From a checkpoint of a small transformer trained on Wikipedia.
Size: vocabulary 2048, 25.4M parameters.
Architecture: RMSNorm before each block, rotary positions, no biases in attention or MLP, untied embeddings.
MLP neurons of a small language model. Each row is named by its layer, matrix (gate and up: input weights; down: output weights) and neuron, and shows model dimensions 0-127. Each number is 500 + 50 x the weight over its row's rms, rounded and kept within 0 to 999. Numbers have three digits each. A neuron's up and down rows have the sign that makes its largest values positive.
After each neuron's rows is what it responds to, as a language model described it from the Wikipedia text at the highest values.

L6.gate609:419544437464530457474403530553531522504475493443528505562442509551518494461509550499455449492520552505472557448462504325425564476466521415516463530536437518560597609452478561561447552498418490495562485565439465511606569487490447509401471496525470459506477467590545470500510485499622545453564481478437494508516473496511458476402524469510523451517527464530586518505556477592616484494586
L6.up609:493458459544484417502461615505589532485497478548545461520486526557503572462505482540536501466465434425496600557438476535466572535419487504550400523434468476501493480518416447493503493389406502457497473484458482466511458490569595519508478524497490538432447526484438496443481498481494475555513418397506543523511506552523508577497494600452398545495521474347535506512536493432452438593395
L6.down609:573478493428533550487512502624433502482517491364471490391560566509482489580440503527496511424479594588553405478451624511513460432442495478500451563500468370516555523459457465450471505533498487438539506525473410557476540553448516447468476515555532541573517523461482572448502527554571595517424536475490469449481456528411409442498453485542523422472565533595460550581482531523551483351465
Description: Word pieces partway through a longer word, often after in, such as in-fl-uence, in resp-onse, all-ow; also connective words like that and and.

L8.gate1485:452535530558457471468519466534542488552435480575472462501527492470586627448523447575418519534561470524433508428442484501403414597502493565557520487520475538590456511542509414512446528512507549484480400512459618467568512576534540566526541586416522411450428464470518539466503466496542560526442548524566531454453489457636482456380503494490527478405391471433485606512401490520418439422496
L8.up1485:524491517521445429488549577516489490424482531453498512538453500484559507456437515507458607531591397522475398513542456547608452589432528513469431576548502583489501542391517574488566529449420437578459459550476495485498553502460509511472548506465565526504425557551542473471435545553492545508478554518553529583496468489559476499471508581503532438463501540579469520606538565495421567490481
L8.down1485:448474418440502502474532557441436479519505562460437486518527509452422540472508509466470542446538496410568466361509458460507471503532429554486431513494621527517496416413395390481517413546547483472405456496541509579471454537514529403529444514523560451546506463486437529630473422480515462462493500549502582532451511505443560462460534469497464603520432563508472473533555531368474485525482
Description: First word-piece of labels and headings in list-style Wikipedia layouts, e.g. "w" in Website:/www, "C" in ==Career==, list-item dashes, table headers.

L8.gate1400:480535558492532574484432561507596432552490556473479565532469417570463545494404541474499487588475481530573448471512554477461502506524459496528467472483431425449598549523502465522470465452453461448496483470527490530485499447484431527503505559453410515435471490458418470484489549604473572541533558499440493444541467496537525507468566586528527449439513526459512526456487566445504511390496
L8.up1400:612565519478477521508543454450484463473452523507483582578605456450507578542454522555452430431452471555445463509463482546531483479496524563480313540478434478462462515499537472630462526460550426559471487384507563502579567535527510554468537417578493508493498506611488559483550512490491502474612524454525539440474440465349444461530534457492467537445457423499536480526490461526446520543442
L8.down1400:520477486459506547475404569511534464495546433467520536524513494606436462469504566499473493541486541512518524474459481557436494471529466517545435507499499453495517492490458417474622477562515605509452538534526397456481444492560438562517491460523502398495530597524533530452576600423374557458571515519540537448523495502437575390460552562572500491466522559488521470475572511492520539419499
Description: Line-initial list markers such as a hyphen bullet, a table pipe, or a track number in lists and tables, plus some word-initial pieces like comp and Ab.

L6.gate1330:467513579601475432538471561583567598526465509414489570460495539433517483566547486547516523480532524511496483476477431500556488535580520462485416564484577472405496499477538532400461470458535497510486485557401483417529486512413423581549478513427443473411533416487408507494497483439649493574449514440508542447544436532436488469546467499520494527490499491471599461490479449510600497457465
L6.up1330:547507407534561421571531533458526513542420453577496470545418480551535439399543479480470512494380472476474572472487473460422384505547516437567413569404619432463398415525495480497461516561491416545484437402557395516379452481508467572513542481485559434506510530527572482560450518559546536464502511446402513540529542510445489533636384469509490593512506570506460544561600521452506509466511
L6.down1330:508582513478574507534496510592564466504573467462456530454643520465504432546531532500454390467510456507525465531520609401581570427513503482633428551485573470376480562523528482560418489468528506506556429509519521554479427389538535473534372521533538499531583504447476495459571444487480393542461449492469500458592408471505510531548473609512521430568471606460459434492498518508575447509444
Description: Structural markup in Wikipedia pages, such as closing == of headings like "Early life ==", infobox field starts, list dashes and table line breaks, plus mid-word suffix pieces like souther-n, gold-en, Rep-resent.

L4.gate268:520588467486542511458489471519407444504483470436473547479553520567496492440495496525558367512460545476421563509529467532541470462549463455551543455490542528401389427490495549434523446482491499496571500557475503484503502500389471467398495496492475547472494585528467449394416544494546534573430440462454523493540388404553546495545547506511459426567575386490438466494572429602484496576489
L4.up268:562468561527479500499439449584478549485448591493656518509525524497445440486570413396538536454560456423474497483550482496554505445610469482539613449478631518455515561449513547508449507496444416503499548490560538444534420411477471620497540569445505509516444563461525395521516510463461408433447584612564504566454495585565459499439560495457481565438506568478446512481522449493556473399562
L4.down268:505510513514441435480471384491456388488407457434485528535548490593574612457469574546536466455409463449482475418513556477502504512493473438495448521463436458557542455546477509410530489459468517525490550551475527540518605535502558497548476513460512532530513393467501400394477504489481497494536504511469538518538543402510506490520527542504432453499520444504593446494449572462432486549438
Description: Mid-word pieces completing split common words, strongest for permission and obligation verbs (all-ow-s, requ-ire-ments), plus pieces like tim-es, t-ell-s, there-fore.

L4.gate439:507573465486507574550443481529412435549451587521533514411516589539534515479518529472470478502400476521478551554387405503504545553537489477503593488453559504502492479512475594536458353513485486560469512546563502439412504430483506464388559520518619565445525586460507541437533490477530424416438472546432501593433440440541429474472457527516393450535588451459558441507557413497501563482526
L4.up439:522515501523458481541517466512500392547418571556466425473522516473463506452562484372490450449404483614466548538413397529544584486555542449464625502433525562506493505485445507563494400490553487557525494471560483438467438420536520500472487497551620502530511539521544493457512453514552442478408493510453499495506460464553397534416482527546515408513595449486542440492508431511422626475527
L4.down439:519519564586483488527456504422375417427492452380519378501397494524455571443501461564555478454497396503557546519494584481559490529625395388440457492569441435537625501453531534417485479460474441518495528532459504440482548494414472489538535521533510485487526469507529466553556500505498470444500475400487487508543535442532484483408614543527495577511412603569541516530486493541495422549456
Description: Tokens just before an upcoming verb: the t of contractions (don't, shouldn't, couldn't), not after did/does, and to after lead, continued, able.

L6.gate748:483589494526538539549550446459434646504472501545489485411563473490484472561422572575487466422509398495419488418398423489491479457426548509494447583496504433561397497564496525470440486506426501551571498478537522486553369497492545553551492471482512466450496475521549492531489492515516613443477443468518502388507507544500427535499516550517422523503661531501549593528502460527488507526573
L6.up748:479547496491457500523407584571524568467463488559476466546486509480558547426504584503472443451437576421426389441505495492455466542508452468465497557443449480543511559543528407553605586442612440574549496440496536392498515438454470452524578460450418468546515474518425479495546507539501495481480417482529464450527474479478505447511396510501515502428429575563441525485454530571416462466373
L6.down748:481397504515493481459503525568528532582468488544495522448405511509566512537515526544460576491579461542506580499653466553604407534456483463468486441596505415495584520564421547407498434442467539438458443549487535561536426507479440520386440511509518438500504518574568423399539552530549546425508511553537575546423532492438496502444515515434494460497508553448524505536502496593475549465556
Description: Mostly function words like of, as, like and in within descriptive sentences, plus mid-word pieces of surnames (M-ull-an, B-ull-ock) and year digits.

L8.gate60:435462518558552415498551568500470470496466435489463499558498533448575484477478489575449565561531486498435460588529504591411432552503510416477578508520534464534451503483492379517444468539539506546431608566534509612599475454565507521511381482533545552406465483538517533473483567569529460460445506487447500559524503556495481454478541542463498509663481455527571433548505522539594434514522
L8.up60:505568530455461506604467522499503472499494558429455540535542454577526580484444530593498488431457440447453527481588587490419528522561510522473444550527498557600538540445549514454537503523475509572468605500538503502576443351436419524492581520522476549438507474517455522529542477506581460512472455398464401431487431451572511495450452429436528551534448515477540491528585476532583478579477
L8.down60:557524520588570480602556489502553468543528518404524476519596459437573497529558550555391512612516546570577467483421586508512427490502536429462489527500455488532456518440467446468512457492512490566574505446512567527501436596494556550565551616570588486550503478501429548548527530488421473563444567475473454484480581547515441445604464498581552626533524517474504627534540524454488552488517
Description: Mostly infinitive "to" marking purpose after used, methods or intended (used to build, to determine), plus mid-word pieces like part-ic-ular, vit-ic-ulture, agr-ic-ulture.

L8.gate1027:482565418486612459534466438463572482511556476489500464490446502502427565433578578591553633477528432554470509489517543471547406571577508462576459479555431572514476537554496575513608611530542442399480447507413471521483476591497499473498475462509508526618551522531437470505479517513496574552486339440465486530484500470509504507537443488493511439553506425528519485526544440447541638451385
L8.up1027:539581462531574447565480569505509534460519505567464449557418530548431534432442502535523590600477511518599458522536467493491402564525548546617484550458537492472554437433438485528538492574472582416425518489574536556465534464458493475524556486506494523594546584506483472564394481436428549499498493489491568517483560523533489523513528456474446466470439571593509514469570497486510482570451
L8.down1027:513516501496467503519493457520511556454444514481513437549489496551423597490445467583469547519509552529517429521518570499379574558631512642498484490545610465528482397469543512452542526508537510609491529493460462617591486506539493502538532559567534454520505472487469463472482480525444603443576493453423460524541465490521417511408473502555473488525522453588488542545403461475564468536481
Description: Column-header tokens and pipe separators in the first row of Wikipedia tables (sports stats, track listings, election results), such as Apps, Pos., No., Time, Points; weaker on stray mid-word pieces.

L4.gate728:477544451519518468527413491526505553459411447500566467475518470512503488402479521527487445532511554493410493457516460466536574529581496557426493524568503521548432549482443570518443534457526417477601557474523513531530487468517439581538551507555477473531509586448496582506554531531517493453566507462435439568439479454519478507459537439559517448445455524604577552517425415591408459513533
L4.up728:524507417582525464517486534470546575572404524515564506410507429582603476488540509489621504600478525508474537556525466513613431542564477453512503531516441454448408589528480508548490487439552509600518483500501504498569425449552460532524607518450574503480479530527511564539523494565470485524560487503565592425469426527373530454458444568512511521441455501533517475506509457513399524484567
L4.down728:435583591635556410440556471483453545500531501537471522495531574556562553552524513519436421510460464443459460552562541469397444512490583505512464511519488492520548515511527487486540527535446481473536540538486512474445413552440544593407505487428585436518490509582470492504446505497482552534564533513475542513430499528519461436560504424538469489489430485551536510489527578425377292515481
Description: Newlines and = marks at Wikipedia heading or article-title boundaries, the dot in "www.", and mid-word pieces like gen-us, am-bitions, insp-ir-ation.

L4.gate1347:581533481520537502451450528439461439558436436507477443446513450459525460445506491420538571490517484568449432401534424485540482460552579546441451516323349445611616541490543485477512509479469457542492441469520434448563494492487479483453601534560485571554549506512558545421557495561535424424553503430551503517513522549535467510512556485415534556485490527453525447525508525518526541512546
L4.up1347:456519461557453518514491403406434549488392461427426492452459509484452559494480522501485501484500469436451539409461496549482479482583473438434552467481566514557539566449562432486446533526380395468426533474501458472498498478427516543554449526499484435521556411381430423522543514527481366617550494605443452438517535527480520594500454547535457513529551582594457471597475532440495383496550
L4.down1347:579386527485500552416470517542536506590410446491487557508496443576498529556490471524501547466494416459454460431574430432476453452457624470440380482455555609452515497606512475518455470439585554565525513474542505427443456505498442464545528537595483502522475498580595569428530446540478494436492557575464549513491472510546544473528489490497531537452505472494532497500476449545521669523524
Description: Tokens that complete set connective phrases before a noun phrase, e.g. "e.g.", "particularly", "unlike", "due to", "similar to", "one of", "in the".

L8.gate1320:494555569401502596363565650556492578549531487445525425490470454374404460453512594581483472516416487557494439470511499638560526523501487523545466461412531464542454481548428533456528557593518439520544520452435515501557518434422487446463479487456475485472468439555524529440491506466528476536538463504483513478560525517511492486483457578465522525515480456543613510529475522508487544468449
L8.up1320:449517573430504485602529476500491475504445511479487571533497550443441456520443481503576537448498546446466426529476458473585587434598413493462508559486578456501425518488527440421492591579511545521389515438489493450574598429422504417505514467507472471502505580470509616438531495539546486481566454472487570593583585480514467523532453395435441459484452445506507474547530580464504403547564
L8.down1320:509500517520442455421441509531458430505480578418562494535461488494557582519474381427526506424545529444596500424519464425518471496466545499460515503588464576479431539478421534525495489519591470545405357515499484481411550422513522420485542553425497563546573524578541471508519496494539491508490527445597498433558549540421478545469557453518509493561476529501506569528501504494560493561561
Description: Fires on the preposition, verb ending or word piece that links a subject to its object in encyclopedic text, such as starring, serving, "next to", "established by".

L6.gate684:451572541442503550417417478490457518496449578522485543422413553462487552451423550517549456438506509563471523483433386569558545477562512533514502407517471564507530474476470520449547489422433537508470572502501542576538496610482487522678440441449514566555447600546483449458480428461567491521401489448478443533562483526434485500485530487570490483566508475523489407476508463450479535543528
L6.up684:551430516504519500509489611487495449577545536547541480524503441616471500548539622449462519528531536538455466477474506488484518533578519486421510469533501514442437454480463512524497484471564455489482556504490497519356518555354592593535462509479432463570556491529507499436381541482514497486492495601406425589448524522569475619426523469520538541593422520505564477556462527525429453480429
L6.down684:479432524525452486504528579464560483464517582520534516540486427559494516453494464566408488511455408437541578515484420536489537554509464459589419498545542539447522563496463477484481456522464520485513420437500473514503560462520490549430500497504471520568520536469499486517475450612561422505519515497449527455584522461422478446476436483488452458505445522429488578489513539355545509533516
Description: Word pieces right after a split-off first letter such as t (T-ree, t-ale, t-we-et, t-rib-unal, Tok-y-o), and prepositions or possessives opening a clause after "and" or "made" (and on, made her).

L4.gate1219:438555457539572463527500461529587547529483493429494545528515524512485546490581505503522464492507544483482555516522554533522417541547504504532496474502492452434523457413497533515510453539544524434467476511482469477468489587501528463507471539454450497565543474465484475489470537551463432539532512516457507496570446590461504580437444464490525433523427451514468405436557500487519438432442
L4.up1219:468521589557516516519576543465484479497618409467572521432518499498416467498508484504474537518475482455597528485444488519502524475467538492365530554548522508497532495544488476500431415560546610396499526510580507631595427574427606433429488514462602436485463441550486438577497467529472463460428523542513585462490455459446557434567473463467532610456456462517471542576570438411515477492420
L4.down1219:456507533502500494426461476506545528402506546449478403485463517486433579500572431523559463506458517536530428544520593496474507509560553513447338548497472469528474512493489543424500513551524463507458416575475520456425579446492550465485538480465418475557530495442520603504451528465516508514561449503499498493493564397526531588560573537494437492544491561531529438477492489523490592502564
Description: Tokens in athlete biographies and sports stat tables: row-start pipes and list dashes, header pieces like goals or Sc(ore), and verb endings such as released, batted, got.

L8.gate707:498430543471577481471535510474480483538427600380500473621537472470485518517387582580416491511470407516468553446489477599537523497483491490462551499558488511445455478545524587571522453472416514577491499453439497422522468426507575484509551523421514556550495575524481463618507517554395411439519519565428566484484500444499510376606484537567506505543511451524525395455469500476457464436527
L8.up707:588456542498519442509593463581536451529489513423512477460477577529551492552431505461488559435586539457522562531495493496567521470515541526483589598506572487500469555462500520552517542489523463533449536504446455550463525514532559454461505501525495404494452482416477515610549417544447428509512611605445480488535519533455569582542577445535499485569491467515469447520581492511552498479525
L8.down707:499470521385516407547470419410583465577452476522578499518536531585602476456569544510597521528451456493475531566428578515500483459451577480572453501512458561438497463604514424533406479482565416542463572415505476508524475485483466555535480482467457560506533510478453478526541474561416527536452476481511538480483541556488488549497510505566515525593449507575519455539394505514555576562512
Description: Opening parentheses and number cells in sports stats tables, squad lists and track lists, e.g. "Randle (5)", "(on loan"; also the "e" of "Review scores"/"Reception".

L6.gate321:439586508485557482521472538579487509491475494569449481537534413417524549561528612506455503525501440485539537492576540522512486551532445540457486500472402471565488601453480502458452488528647538504419498587513493475537471539539399592552557443513557514503561528493565504511521537520491495505476433420500497472521450564413533560477410541531506556524475546516513513462406459538546511546508
L6.up321:465528498538552464524490471512505420524535476526497509501496511577567524416475539534492508528543395496446481528384545520463538476575434454471494574404477474420510532424520371511561506458538610472513407544421493484517463461466530523539456537459479461527517460443471472464456550534497493494550487458472486399396412450619467510420575395507520495444487533601447468506438534613528451541506
L6.down321:595525528603538531529508567395498538532434559477353463541540491433455461467551439482505491455539518629481433521520445434395462520495538483385433559457548536397459471451491501547523466442571476469486497472507513508442506464500526536497545517534513508474498535598507475497575524604559465466554570486472511423549488516469514405547443540491461511508486480477561466470443516531578519432578
Description: Structural tokens at the start of a new line, such as list dashes in See also lists, table pipes, and paragraph-break newlines, plus colons in infobox-style fields like "Clade:" and "Type:".

L8.gate1442:536463442510574585419514485502478499553472481494506522599514469655555533508526556438454461423599407421490418472526560532526469490451493568489510524529575476466331457470506479538395531497544534429527503546489510504495533587471484467441507491506546497445463466444565544354521504525535453429507509582467437501524495449543611409551460491481544510552631623535489509457423465387505583541375
L8.up1442:442536510465491567497572416500426610393487472371509540494476581496530420585529405413558574473439474552533501507533513553455412436493500467422493442563438568491474449506548518522499459608434460512527509519410512480476426550486525550420579441526460519563587425570497447398510561463490517497494427600571546530545542507434469587498548499520512499561516481490495473447495535510442654465438
L8.down1442:471410526461523547468480433460517527561493496536460473502477540478476524515507444388482500492541456510447524455426491559628515422551539559526469452516565459465457459455548488506524506513454559393476473469518513549443584487502510503495475395517474502538509466474546513470522427481510418433423566425403510509571537529510551454479461488459520446413506542491432464607593522383570520577496
Description: Capital-letter word starts glued directly onto a preceding name without a space, mostly in name lists and tables, e.g. Ding Ning|Li, Jackson|Jr., Norsgaard|Jørgensen.

L6.gate1311:479430504402547583502415575539466534467443552452530509483512504566467499541520509555531603587518457562475567497567530563583529534465533514473542499524470467508523529507417426539561471509692602482490575608560451563529547449529487547497434563407543529493561558532467508461486497477553490473478479584497430453443505480556446476430549542571477531450498474539476540522494542450576529438509
L6.up1311:451512480549631537529528551548461530543440548526508509440590477574546447558551538477495504534368466474371511529572438587443550431477481492445467502533547530569487628415557493427493499587560590402454440573554496514522499486443549478424588589558546540438556470557427557389524600440412461437490531522511514546407448507508472494438506580510544471431485479502478568489407529406511544468405
L6.down1311:519558576543476483508536549480528489470528513526500502528516497514505585550421466478512508418494454518537574421497554539470603492569520426510505486544514590532541481602489479491546499447469587501506569535465489480510509415550436532534450517495571489464472568452535465583497535436601440416464604529499431512504522421565443494483548510537427467484489490536547512531584516557503516429533
Description: Fires on "to" (sometimes "with") opening an infinitive of purpose or intent after goal words like aims, intent was, used, tasked; also verb suffixes (-ed, -s) on enable/help/conduct.

L4.gate999:416495446563551487570500518443504468484473491462535584512534517520448512428453486451605522565542408566551486632548462368574541523544519501518497441457435499466487532513437450502530404421418433491379422471561498531537489481460388422499420434485489470498542488529457532508449513525511512578504454503416496436487419534484414571479466451497508460522575525453540476550575500575551574396530
L4.up999:456481430434428506435490475437495535534500536585547543463503518520491499482496527502467451566440470534595466476533500658535505549479473545442399575494409485517545546428546426518600493518646560528485466477454552474516445466451519572522472492506552466515567491475541484455524441514474491504508548532547582515502563518495416541405478459451487433581581492428596498497512515572603547429509
L4.down999:497625503529477533555513468465536545505516446550436509562565509492486482497513533607589538510504482521515492543427509412458508474534490435491563453535476400496544425558431579553456530503412542515515530460632523516501526487537451451581501529550552508564482578442494435436583527532565496543545549513494465477530521523490584553558524490570638521370441535497512445485464465501449608486537
Description: Tokens in biographies marking education or career steps and their timing, such as continued his, While at, after his graduation, visiting professor, before entering.

L6.gate117:428515555542467644534488554513481497543427423407494572500468454548536528458503553464485452512410568497484467476461452547520522443475440529580526529509562497386460501487561540469423495526505413493433483575477462518467495472517510515430506567496488460375508492543571525442479445458443428437454436539531555429597528539585410629597547479473566469465482481429432508426480495520555461560461
L6.up117:481499573562527551481546444418484450492437458385562503531442528494573469512535441480540462528503506560476434514479535522545508561482493613593536546528500473506483522369537514432495443652464545490501464545557508596509535489582476566440525523469521554611504499566503518567565568454431378482573605531558460531546524476492467524474472489552576430486527461451463432544577439515412464549522
L6.down117:504458594512492520447475512528507497498441566520498515453552497484461542496477503490502470542549478472400481452520506430501457479450389484551565502633489461540536507499428536543484515515480405585526515499462465442461511486518516474532568494517561519435490398461494409433438501501464369465545533531501486530405506499552563411491427512495540517545507431509545579476457478482528468527429
Description: Pipe separators and numbers ending cells in Wikipedia tables (row-end scores, stats), plus mid-word subword pieces like the b in Carib-b-ean, Lis-b-on, hydrocar-b-on.

L6.gate1082:495525404502597529541444469409459503490586446491505428522456456436517439491480474445459493477537503586535444487510485440485477489623544513588553446508552555498445509510521525553549488491413436467485471462485466495491595410497548365518567474469478437485512574518484440504583456490535543465444537468515564616524461463549501510494553471437478488401510515462501415407522549476487556427538
L6.up1082:544469514535460496471520486475471450510523528514478428474441445455538531397534487504469437407533541513443525447470425528463447542509537480420508567584540477540549489522555473365500479512425462443450557404492463658539475418481444515497479473497359495488562492456423479490487448542469493523455522452518397529484521507555545518477472486539451485439442474492481575433514512518535368521494
L6.down1082:509469438499429487424446597451492469563378493468573472575528469500512560487445567506442522505491434534476424564452472503512579420462519420390472513480602563459447564467521487553513521562548512591512439431495534467420424502467533553539519515535510573506506417512438494483433574563488516449529539527460419503507564468474476567523327526530561500516535529573504583540557439648481544532478
Description: Final word pieces that introduce a person's name, as in starring, opposite, Past members:, and cast-list dashes, plus scattered mid-word fragments.

L6.gate1278:534502452455565559465413480468491459560470499484410506555517406566450465526535553422532579467585492490528417452568519552491388596550525521647491590509549500445518454438470424491446509493512519517538573458529505420507558515427490604540566527530516456485554452470561475520588497502488507510438484511509421544479424467554564424473471490566520575455491486485425579528402525505444381523548
L6.up1278:539544507497637531363455500552498484395420432542434462565465503478532543557519509503458488540503442540435484437486531552500558627413624451504532530395564435497439452466571425446428568569504496512532466524547564536492506448519419454477552406520481427506499424491415481448519546535569510402481442514546457444495487487494489531572580541468482501519617477416486559504439490553466558456409
L6.down1278:534449519547518480527555442491499559601451528519491536496451410554517554480460477472562555438414539433530543436516527568551465461553399549526477492549509522514509558515538433488567461496485473395512550415493416463484525573518611598539472602442430507415461532524578566463482505505484514509537489487496546438538572441594473388420455495513549503477451465597514505544556553514523379525599
Description: Fires on the token right after a person's or place's full name ends, such as possessive 's, and, |, in, to; e.g. "Carville's", "Bush and".

L8.gate1406:482484416448450507472454553595587565514477424474507457492496520532556498485450453451502489553490427425485578534491488486535455490543509580407448529483443438460497488451452466415546583563513459483554511517529402507367594463440463498534518525413448482484505502515563489540513558544474502476425422426528521494379517502520507650428445510422507522411489511511552491495456452451408404523404
L8.up1406:433494517453488487520591464514606476541521450515470450452462430502393503531525467473473469521467529525506436498490531445498480439476500502604433458358506490535448488337497457462546409492541475403503526416409537498540521532493518519497463502524524503562419457524426558497511491454589493415523429527504471480574438558546596574513427466514543522410454533563466439481558500460508528410402
L8.down1406:528482576555457528366480444457551494505490440506466491506532523489504450548589483576480430470413432502502390491427474473488389521450422523574529511472467568536402475581571548508603562415510569461459353414535465581460576577495479498437472525525507525543502475431514547472577542488546539428501493530492465507448511543536434444498514497513458548615503504492538487526539498525499491528489
Description: Closing == or === after a Wikipedia section title, as in "== Ecology ==", plus "(0)" in career stat lists and mid-word pieces like "qu" in headquarters.

L4.gate340:496537468538423484498467445488477478464489481569468412533375496463502498533493463548470488505407554446475539567487513516573490469470474519437574540530467501423546500497464453460427569453536545446502505530552464487508392471521397489480511409583559528615422448498477559421472518481527476445516537507650539572559492464504530480515490593486438500549542515515516481464563469451510440573597
L4.up340:499502510496525401461474524515504498460455477513480544560450419531591548447518408519447504487505615492455442589542562457424445563416457470452521578448583375433483447495541498406511531389499552490505519547498530587464495484488493518482529564471554494505495552541497545567500501463457536594439550439564478454500391520482517433477461635526546467402559541548501519527520486525497524614476
L4.down340:556479394478467460575487406404454477461494467533545466564491467492569397469509461515597415580535488467440512563438478559520547506545489523442497496587513458529564502540514421484453476410547552555485488510512481460503421598471410526510517420429488456529514545507467494470450467474486490528572487489549467564550468402490461475495473493505485527627543497545478425530568475460527374524541
Description: The second newline of a blank line between Wikipedia blocks, before a new paragraph, heading (==History==), list, or table.

L4.gate455:532482548457457406557581427562492512512578514444496602454543538476511453536423535545520462574436494492388534473425524535490543538447506479646551420466512471495484623530540487558500479413483610619526489435609529513352450552422486512540535483468489455497429438470459613448455479542466586371526522494503451548522594501480447498513504479523456423531583463472522484524529548538520540486532
L4.up455:552458540500507526626480359472491454509438466606522511410546493465421448540400484634546533598479401466461499540494453420574503482495533448476473477451493496518464543542521416592517520492617465494597549449446540443429415534551579516531551541516527569581475462466484413556467547576454558525524513467503477496516458541460488402479455386600493527596586408462418511534546465446532530484596
L4.down455:499493406431573488473546475466415428487481455487467523538458472556474490380490516493548399509439575484439509532382590471483485506493543474425592439459495543421469555480570504557478527438543585476514456487539537578471533500427528475378501468450478435546439410396459525494481494482407502464432577479562481455510557440441498513488517448526470482483473437606502514548359526561507507529528
Description: Possessive words such as his, her, my, your and possessive 's, including word-final pieces after a split first letter (H-is, M-y, Y-our, Al-Raed's).

L8.gate37:453533524518452485479572469532576547552501533437683539486446501468428572533429454488518558599570519397502467489594501586456509525524515424489445582401418491533462503505516419507408521507479461478486587436570454538569418483571559478470435425404470539520517486496480520554556564498547525489519517501517451525461493609516505439493499448460450464543476482476491475593481407456561501463491
L8.up37:584389434474571475541511459532560511520461460527446456594529529508530542456530463520417484484489424534548459436584617465534425550502548557489538499583484505481490405517514508521454587492463540429521497552495573484481514465486515488500570510423561551519455422405473568527453451472445546459535523526476400613444528462458507550563477513467455482515487551473544493567457446496440500573456
L8.down37:456529453588489508468503481449484447514516548443557536446441495498463412508383499500485449483509502460530482521530543522524504462517453460472500491466460547549529547492447430492537520528419433587514459484555368483576510561518510529479481445541536492489560532553525485563513578537508490574565474425532420448407518492565445473524518446562552469487464446467530494525551556490575467493472
Description: First piece of a word or phrase right after a preposition, mostly "in"/"In": In add(ition), in m(id-July), In resp(onse), on can(vas).

L6.gate1136:518557459495529493501526480488565466476480544524495506495500499462502554532573400453471540628463511515427484602531493511505501482464408439503461530490511535556557538437566477615543490584540451470436459528504520520444575512501457471487509522566463496544489483396550480560466532576403527539526430540528584506512509410508491458564496496538502510503388573446403510424446560474525529474553
L6.up1136:564475467501597449428507527614581540576434513503534489428496590468440481498551535568472464454526499539459542566522382477557534484452509584481418506505465587562462452522481476526499516541466540412585497497542505473491511474485386522483529466513468441422606571522454491469483566530516505506490520446572420508522481483538492506557516383491475458541459476456446521489395451537541541587426
L6.down1136:414524501547419449459554469569436556506508547498504544448504522477475511483446505481524670558513438500470561435537576528420511524528585536444463483492558493605456441510489536556520588509533494465478527514473527582419450481496566507548545455503580501501522469468476476539529513484536498396525570449441423526501514480453511513549518578461424483438526511576451519507579407527461488479454
Description: Word-initial capital letters opening sports-table column headers after a pipe, mainly P in Pos/Position, also G; weaker on mid-word fragments in sports text.

L4.gate581:516442498512521639441520354482545586427467469480399526469550522589444510518437535468497521494638470489423424497517500514515521498503546444498547474520506560476536520486471550573540506554508431484549452522559533483456414518519498479464515505560443427504570470549454510515542462432529486532453464471507461483609538451544454580529554430504514483523471471615477555584498504503490565515418
L4.up581:431469516532514462513529514398509573470525489545495437484570466494550505483488508396475571495527457492460629468570449390532562502541522485432539463505473504496496608540479567528539583415594509496490498522482433414524462403502556431433492519509479492509525483521562565455557489527398563478470494499544444441509490569466505541539502502422505490459460550463462507469504475569497621514564
L4.down581:494508454502566518388566429559471484516484459499441568569471605591504398532564582520580488513487548551524447503448433520487601522518481494445526444596450513468527416550553606555487514474468462508476512474524609566422540545473470522512602533557555469466451430555515549437554467453505476491485471457562541529503540461496533535554492459465438504468493557542481495524437501521532445474562
Description: Mid-word pieces right after a short capitalized start (Le-o, R-ost, Man-ag, Upl-o-ad), pipe separators in sports and stats tables, and "of" after "Member".

L4.gate894:504483556504456450494504489463490506543434483472438429502467423538502510458502443481541452394484603499561526473530491571424528432534517507527436492440623540427513514514446414533566368505539444506484445548407440539472490421526540566620426499545554371435521506496480506517495516480600427448510510551438531425590550558442509471446523481382487538407529549574512478499512444528497503477503
L4.up894:541461459505408503490616552463577486463532463461527433527499500479480546467565470519402468469503360496553495517486539464444541478526435567456448468566588484494545569479432458515594516480537487485527513381510544465514476601656498462558474466435463478560474497519529493453544496494472499524488594451534528611495465516498458589449496437531411587472570461535473432480422534516524521483526
L4.down894:513482550451530543503464522494419568576512491466528544543479448576479538522428480467546564470476603579507645459488578520555489530575509478535523476455399512487520473504471549556552494558455491458496449517533554485463501465407454542553488527480464613508523533514485509531484514573519488573563492525558466473496539484563538509567469488450486497461512564556407492499549457690511517445463
Description: Closing == marks of Wikipedia section headings (==History==, == By-election ==), plus mid-word pieces completing split words like J-ust-ice, Dipl-om-a, Son-om-a.